{
  "qk_norm": false,
  "init": "normal",
  "beta1": 0.9
}
MLP neurons of a small language model. Each row is named by its layer, matrix (gate and up: input weights; down: output weights) and neuron, and shows model dimensions 64-255. Each number is 128 + 24 x the weight over its row's rms, rounded and kept within 0 to 255. Numbers have three digits each. A neuron's up and down rows have the sign that makes its largest values positive.
After each neuron's rows, "fires before" lists the tokens most often just after its 100 highest values on Wikipedia text that the model never trained on; "fires on" lists the tokens most often at its 100 highest values on Wikipedia text that the model never trained on.

L6.gate317:111147106140081145106164150128142147127115115130151132086164107133141117112124139118093144132136095106127140110129153101101145140131100145142113117164118136128131117146112134118135130169132089156148169130085132166126123114080142159139132166151130086175119133114125091133122109169113109115133127137135118091152109101159124166179142107127122141142112101117102119164145092135077124151145150129132165142151145140140158162166129122168159068103121170199135143152133137173156126094163154160158118100118127119128113119120116163105136115124058155144115163118101131122107173123123144136
L6.up317:113111132146073125121121125077140117155161089114118155125115136128132102124154109110108117143081128136122122135105155117120125112156120192127134115141089166157168140101111158097147137129133167149150126112159115124143156117145103143152177134125116121146144072093109116129125088192090168148137192137135089100114127101111140130152152146105080128133143143109134182160142131158107176136158126090167171146155085125143123165140163147168119125161130111116100150135122131121157098171132117087131145139120128117128141139089147137163128139125110080151129122116113126140141162096096162143
L6.down317:144117112110104116132153091186146089125131145139127082128120153142124122101116067099140123117151129148120114144166108124162148140155165137094091163140133121113132136111104170116107137094167139159108097141135103160114115139119137118144117156124075114085158116165115131143117131125163131174132120125117090140139177154135129139101122137105191121164128104146165120147115123076121134117127146134104106145091145111150092160129119131128080135100145107135156131102105090131154153135109141133134107136092144143114119124111156087104156118143146151155134087101126179091122124103087125142
fires before: "\n", "ed", " He", " In", " his"
fires on: "\n", ".", " mov", " join", "ed"

L6.gate810:138162123122135120158126112169125175135153132115088128180111086130131122068112172137109099109141157120109168134154155135166111179098161086132148129102160114110097109133131152093099137155158123099116102142110141137140157151129142132091154100096114109116101136109108133109094113142143125103096161083155108108161105148119115124121092145170100114095124096140142126139136133156104111082162133140137169143160084087126151116141100160093132143184163150129127128154122167141125154131131118142118171128141095155142092105157130168144150134115122132114125084116134133120148085132083186130
L6.up810:117140106158092158171101145089116111177105146108105126127166120123162197179170108140155160156138079133109169124100157119139126129144142149127147099102079153088115110121122126140124110135103119162084161137108120120102129162118092127140123134137098137085136098130152072166138126080143091159115163118141083122151145105090114125163139115176103109133111117123196128150101145128136165153122193093152098143129150109130133132145096132078112120106129107105104151105142120125094156145134169140111135137135126117148133119112131127093137154115114138120126119112091122103128116107110126122
L6.down810:143084090168099126130147084130087105142155094116070130125088120130119142113106116099099121141100123144135149154101126119138100110139107117115125149115143156126107120133172136114123118170098113109130107142149111087095094101134129131149135134075106132113163135151166141102165087147195168133106127073132177114071121128110153077095108167111123124148123124155128114136127113105144130129142127121136160108072141161138112138150132150109151093159136135149144116162123144109172127109136127103136120100086121135133166150141090128167126146153166116107124106130172144096121133096160132110
fires before: "-", "',", " |", "\n"
fires on: "\n", "8", "7"

L3.gate1482:153134155108144137100132136147139160137153110100128092095139143147156142123131116102144138109132095154090115114112104092090159143109154108127107096127114129096136120114162136111132161187128112106095166144138072089131172098119130162134148191077149114112093124121160111170172099107124109142130146123108126160136141126131118129138175128098102059174144103119078179137136104166103099158137093142131139114104130111159110151171074121093157120098124113096131122144140096120103140137146142140123127154155100098113106155125120121122136154131140110112095093146174159117155140125106146067
L3.up1482:135107171099121117120092131101123144111088088149142126096146130126112125163124161128127109129141125136137120104165138113162095122143145109130160111146112215146136082146095130150085122114107167159122159151141099125112113100093131109139144096194157130119168153097147109162167121130141116084142124115111136142127119133077120130164094130111164116150154137160128174149114151122082154161163102148125124139087152129152148133103103147136121097133070118094112142157113133165137158110119112127095144152156166112106145153156108089163146136141125166110131118131115127102130123112159149145
L3.down1482:109161114117120101149108139140089111128140125153106096164129123125109106094148131107121104144126105112105112116074118144090084141092096139099132098113136102135129109104117114113085112142112129100069121111104105087148169132102155149068098148108149110098106137153117123160119079130143141115099132112119101194146126120118117130140169137117130124123164088149126111141092085128145093112084106153164091146163149120168095139149132114090155143137162122128125131102156159117090118127121132165134116129139110134163123132118123148070145113126144113137116108122151107133159127150185100062
fires before: " of", "ic", "s", "icip", "y", "es"
fires on: " part", "ol", "om", "art", "ograph"

L3.gate1419:105095124094104150125141149137101124134124099146121120106114114129115168152161125153163122124118127117072150132136141126148155114147103101133155123101099148133120141162147173136112124152152125124151167117164126150147173104164103131109146172118159110105153117084106093143098143143120129141164173145143103136081148143128154133162166116105083132091104097116142114166133120135136159129127141110101120137141089112178117117118128151136108129110139106082139132109090126134095145135121143143131105132099156146121146113103100116112110127176090105122112162157109105125181122145114138121
L3.up1419:191141168139142126094071133151167108155152127135139088141133132124091121108087138124149168128114085148109130104067151095127132122139092141169152145091133143093164104139122117148153151108132137130139122107141130125130115165145135125124137119119119143147094142166158101141113104120099116135121159149133072111125104157132098075171114123151129148098140101160147143089129120106090113110127112049158142153092103146093144151140127120144095098125157136140094160150143120164100102098128086128184125130092133126110118052107083097133117099118133130137136106124130127084180130132082127096
L3.down1419:110119090114151129089124153082142149146090108124143149129124095111159111137135137089135114152157125134126112133146121157140177146118135125124140121154103177196118127110129088124081151129137116153103119105121113136110126109122105158113128140163140119117193113123146133084155128130105115159133074143130130133117110136149127149115091159123099096157121167124120124170141085126132110123110102147102132133131155082131113112097114109126103108125087143146152113103162120099156166084172138114134089132133111097144144162145181145144097148117126147164131123173135135163089123138128156170
fires before: "\n"
fires on: "\n"

L3.gate626:127131127132130120157125157145102088130099144148135143124137157131108101129075133192122115138143132115155087132139158179126135139129118130130157101140100142132129155122168151129145143111104114141132113148115118123116161094151083168103145150111131137094114109126166147164102111106109072133122085168114143112133127140103146099169166130154124125119135104106130126152148160148093138093126137093094139152087121166142145105144099101154160088129178106123141114083101133169124123124134142125157093133087117078120128110157092111097103094119156126131110113113176072124157124121153126117
L3.up626:148137104132138096136127137123155097127130148069137091096140120096128102106169133128166109135127128132160112096159100158153115097120135119121121111114151121145154141112148152140120107136103122122124148053114139099168113128161102103098113146126086144145180191141136108088111113125163140137098159136061125165132120128097109174116117151145137118112094156101150126104150164121142149156143128149121089080113131107106113117125134121112142153112128139152138099137119159120117156138136137121115144142133087132139121136094106125098162164106118064111112157121115120102123168132129137141
L3.down626:106125133112112117163121066119122122140122131150118154172156117152153093169100121178134116148108129122165130112110172116111146153098112176176111148147090104113110137137119145115102133125139138097127152116114156106164123101119116129124100138125136110126092094107157161177153135142094121106144144091159102133095110116160137129146140121096122091129121112109139140090066078116141136157125143079118150139107140145083119118134130105123136121153157063149172115151154150127141103117158097131141136145139135094129114112151099117125155145157132150133156150139129119159079081137142145169
fires before: "er", "ing", "ten", "ted", "ed", "te"
fires on: "rit", " writ", " produc", "le", "os", "unn"

L3.gate803:127112140144167103153133126103088101122135089108097147145104126155144146093093154139147133153107145117129114130150148101120125130169129126129122148139086119126147089093092132148191089148166160131138097135123112140158122127092142141106140130122095080102125111083155134065143101142098118126183139176097091117105151161142115146124151130115103127176133133163105113131088152147161136131142113151157152130124129134163138146132126104135101120108132130209152107122136114122147117118132173221129139141097163187131144118148151082173112135154155137137121134123112128135146133136135158134
L3.up803:135128144130100092097140107125145125112126134142127114140138110083104151124142108116137121126137158089139115116115117159120141173179100141177116132104135145127137130163154149126108137106123130121114138176173128138138129115120140141101089135138134130108088125107142093160113132083147137115153120125194124128130164134148129123093082087147124136127120097090145143119147107112128108113143093155105153149150119183087121148115136129126174115141099166114116101141118143114103133146136125126128085149071155150126105150129124120090107094135107098124113136153134102138113139092118122100
L3.down803:128106169143122109130160163117112137121169129104133126139125124168152129132109126080158191103109107166073090146165138091146142142136126091092112094117115116141135143119108096157121134148106104104070108139095151089159121120131114136124142150156110111132122160159094126167100145137146100112081131127056124140181119105119165165125174151107149104103147131145123126145104117116161140088154131162144123153094136131132128137141094128144109124060137100155088098090142108097108129124106142121162111078168095147097106123153096119182154138154109176142114128121133147125113126162156115170
fires before: "\n", " ", "s", " Cent", "ing"
fires on: " |", "ic", "ail", "ish", "u"

L3.gate452:138152143174130112143137130103130138145148121101130168086144114144167123150123107121093100117138147133095127097080148125128143148107142137114131126132057106110123080063102142094113122153133177106139130166111127133093132113135125155175099140118141079098152142113119132149173126143092177150120142127138101154137075083137131127128089108091142116140093133137142141110085178120131149102147135133151115108191110115159091150147105110156111118123141131135122124138151111116156108145195152128134122104113146084108176108108142112067105122080142176150154153105114105166124176169172116095
L3.up452:118163131162141107136137142105102137140128119117134089055104128149171101120122148146115109130154103115139113128104114127135173151127125100079107114119122121131140112124148154122093145085152123128117107134106129139121112131130180127130108097122126127098117114091135105135141114148162152136132149100151158154180128119127150139119145144128121141125134099102150180138112159097098131154121146159127100092156133131111127119128098134158162113138137108122122127142143118126119176161125164136164138171159168123123166140145084152129172140097113198158138146104104160143120131162126099101
L3.down452:117120128139092112120137131152159144145094170147105097143119135167100169109154138133124150124138135098135159125167110133092119150105132169125090127104141138124150126162143101138100193146129105108081128106156112122136096133130086122153127182156126164141163131110129104136111107122153109152140121134111110103144097129111144155119135120142113122123144101125125118122137126119148146115157098070087154185142132119114154136146165123089110137120111149078122129094138107136086118147107112122129140141151101123172112125183109139137154137192117089097090119155159147130148116123161116116
fires before: "\n", " for", " -"
fires on: "\n", "\n ", "ed", "ing", " ==="

L6.gate434:124130172122127132159125148143110145120118099105117100145140156146145084096130122169149158117097127134136137124180145111149175131117093102113152125093150165087089153109105121137131149138127177129146125147148102092121121120113154146136116171099138100128136165113078170078141137081124117110149145166146079106112145136175104104132152143119132157125172126136111128138150107135029118158130156133148136099094139148154169160134152127147073100159130082155152143133095134122095127140131136121089143089171111154118154109076123132159169158119112147109106128127174112074157135117173117136
L6.up434:105132088135168103152109112165147106105173107130120107145138138097154151133142158113118081128098122124132143180156148193116151146116111136129099140170095109153151105158144102129128071130107137138127121076153135162156130133103092168175165119134118104136104163128185098146139168167134159133161141125096150133136154119126112179120141105133131138139089106091157133149121076120126156136097162122124154194125137147112115103119164099121146127148154155146145149148134063142148112118105120047139130097091126098124126158132113135123153128118143179117129147088117131130141128089107112162
L6.down434:121134142130139136148115154159158130119057139154145144106153136136140086055117170149142144108121170106124116105157128107127134142132135124135148155095133181122132147116083140165134104156120103105139109169120132132086173128131097168089117112077139142104099138171119106123125138120151130097153108126165106135108145129105126100138115140130140134070152165147123121185128159130086114133162154117125128126160118103104109153159134146171148134148124101177100155089117147156115084133141106141127161118144165118101125148158108101120074132147124166155097089111138120112128143136097155116
fires before: "ed", "ored", "ing"
fires on: " work", " join", " s", " sign", " sc", " mov"

L6.gate937:157111137133103104136148167136109129108148128096110123109127107093158113110105073133143108115125176190166085116129146119163161117111140146096122179170129133151138120092159090096120132112117153124116118131126121084133132108160141148117156130164123083109127151144120172160099101104113143150139105155095139140144124142114139152159105152131133176149155110089133135131100147107124172117133193176099152112122124151116152168109175100137123143136100106165125117132149177119110121112141079122106137141103101152104145128136146151093106112129100141120139159140146119170162132163150124125
L6.up937:117099080110160104116136152098148131115120117136126128155154122078160125145113124109152123158144102116125122124113128116151118093121155122115142063149111139114125117103158093143109111119136148089136109118186103173145106123158109094133094158153123126145128113141137160080123109121129104139115093114130128098109118131159176084077118131102098117101135110142185148083158144098138210142120144156128152128150158096139119127167138157139098138113183118119118107182159150094134070115132112125100132124098134151146129114111117117082133142135143130138146163125163158116143114149145103108
L6.down937:136146095143111118117114115189130066114112117135172120132155097118187129146120106143122157149131120145121103129148161162138096150107161140107112123106166136122082138162104135153159120140129100121117141120095159136136106125142185162119162135109140149141109114170142142141124101086134115085151137115142108148147112127113195162111125112123162161146159138123155138135097134126180106125146150098148149100134170115113105170145151145148157108154105108101092095135131124140119123127102101123118148122116140173152124170136153123128145123159184067099113126106148134149109107145159090131
fires before: "|", "\n"
fires on: "\n"

L6.gate704:126119109153097143148131130127158144167137144115146086113130109133152148120122101103124119120131144210161146160137173127152123115125142135118132155127124140146098141101159133084141119105166131146105146143109128164115162146118142132123129107104148123155154114153125150175128130123085143164131162155143118126144153158124118187098133149131097146133130136153158130140155126097136107100116140094044129102127121082103120120088071100179133118137129140122113132077146149164150073172152143120091138143103101099094076131132117093166122183110071087148158132114063099135136178135117117130
L6.up704:129079114108116141143109143125148137125140107079169132153114123123175161109094106113118104122143159104120123118091135119125102132157136152106089151141072150104152140125148161106133149142166169126091183169127132155107122128157118146118163142154095109113121144153159133141114080095144172134098108120133101132139159136066141137162120140169142147177100122147152148099147118122100142136127139094113129112140153105119173132098109130117065114151148178134121153120167131136142115135105087139103138116120145146091111114138106156113139096119158132146148110162108129085102146178133134175
L6.down704:127152068127109174137127080115109102096128134114090128135132188132090132154120093112129130126142120157093155152107124145121158164104141092129111120101159089125152108101152093146124121129110123077118151158101144075153097122125154090141083120104131120122131110112120125171136155164103114141146109151131093119135107124123169136090147102099132153114144132107086122157143081124139122144176139162143150143120112164175084110128150179148137114157124085137170112116125104079130126074146109144131152148114112169177174140112153133112161148147120110115115118099095169121141112147122139117
fires before: "|", "\n", "-"
fires on: "\n", ".", "==", " ==", ",", "m"

L6.gate1207:150113140162121147138118141094123147122133163136099132136096152086108094168154116137119123160122102131139157154108078131115157117096183127078156122157109125097136079127165123105090132136160106133073133159135149144151146160111124124078076174109138144127090090153119099137125097069129174172088122136137099143106106146115170105121141078121085132159143138097112129123161147104156127138141140108130120093140108145122169129111139141106145127126108144128095106110125139097123144168166126109132158123137138157121106037132125087128143134114125068091123106130114149151146122145127113129
L6.up1207:145137132123121127146106176089118151112129152124097125120120132098129101129093106131102123081136136208136126103094149113149085162161138116146160137136135108125120087111125098117093105136170128159158150118107138127129135132107147102184110128126119115144129139135134151151111105119166144145164134139141165143102160151116137144115095087116107141187128107083158125088110128121145113119133146127097156112126137107132151126143126094115179113135120140114136118132127146106130120132081107128156116124106152156138145123106122140131139113141104136132132138088154096109129143135145125144
L6.down1207:125115170114105131112158062127126136132105148134124110084108124152120110119135151175142128145123158093118139124149153154145127087143140105123118102142126120127152178116139121090097171141117119138119140111124103148155112126138101139098157139124094130113103162158181123144138146113091103136145094103112144091175072132153152171122143165120165125110127109104120173139130110173105080161144110155121148133141121138158132135099115116152113151151127127153118130125101116153122106118133136161103133115080132134148147122130111129174105140130174059106099113159119157121127107139144164144
fires before: "-", "\n"
fires on: "\n", " (", "."

L3.gate1294:197108111123147137124140169147149127141117151099145117115100119133138141100133180095154148137146169120124151092112160105127086116163175152117106142162129120099117123131117133120163113097156126112146094098098107120093134135145124127148094073133119101098128134160124126172104160137179110141143098128145096110160144152133136124147153115129171116103119094101126087122138153124128184140123130129121108149084118098124136129123105142100131099154154112141168105142133111084151179149143103135169115133121147103125104154131160125135145149131126073118110147067148181144108147135131118118
L3.up1294:150127138144122107164151143110135096130125135105122118133115098115143111105095129089102081155130129133155124087129159112111128114126130106167104170208118107128148086167172173117171103130153136107197126103085132154131117131140115129072129117152120122099097143132106142165119093101143139120086121117101136098149177129147130200097169135091109122099133112115120091096123142111145134116113177134132128152148138096187113119101141126104124100148155126145150144113156147121099145109095144140149121143145121083153115114102149127125147089145097162154163138138114139153135116133139138149
L3.down1294:146119155151119150153194127108150140138126144100109155169137155116097128111113088085089144125167116120107146094148151137149131110153081115150128132168110142111091162128128115112127155172113100093130173150114126097133149130107116116127126150186178102140175155115075131121145081115107147117059105131146105112159119143099122104131153142088139123121112131107110145122100098106160165133158179189167113120116104137166136091120127118140133132115127125168158129100130104142095141117099077132111095140119157114088136140136113087148111127137081122120114121115112116127107155087112161120
fires before: "\n"
fires on: "==", " ==", "|---|", "|", "|---|---|"

L3.gate1236:129117133137109183095135114090162126139136106167138086134149123170120133157135159101154097116178152139085134137139197110116102138111135094129140119091148136114111124148163139122132115128144094058114161151104108143102103114094130123096133162119140102165105113099133098141154139116144142103120137118126115127138136146140105114099133131148178095153110115124108112138164139135140158109047128095137106115128115084119106111141128120158133127140087109140111113121118128140120121144137155149102132145159142130150150145117144122161115092107129103154129138130129134135137110084127100130
L3.up1236:177124118127109143117148093120145105170125104092148107176154144134150166120089132107126132108140151125156096125097082078104110142124056155121128114117114135184141091111130104146092133157075175129144139115137136093147136160130107114185136153140120127134167100168128126135122065117105109124123098089142097162139128099113153115140079129166132126104164153153107162115092147142102107149110128129152158146148132123143161116122122142104136125128149110116066127141172098129173128112127136136169151114103151107159155104120097110138146117091111189159150140119122145148155149180156134130
L3.down1236:147114125121149156116135129119131096125143134186117117148110192135132136151119096105129086135161112158141120107129166130072104158155141120159161154128140128093117146152114153121165114095137094127131109147147101131127132161150118153143151115179122120138150128106115139095108170083121168136066157143161091150114147121152123158074119107111144125152098128134119082111172132139148139144183180142119109133085084090147107131091145131094125137151139162126146088097126148107091101139145163117122147120124105154142127134150109152151126125131150063087094150163139138128077124089126121149
fires before: "\n", " 1", " 0", " 4", ";"
fires on: " |", ";", " 1"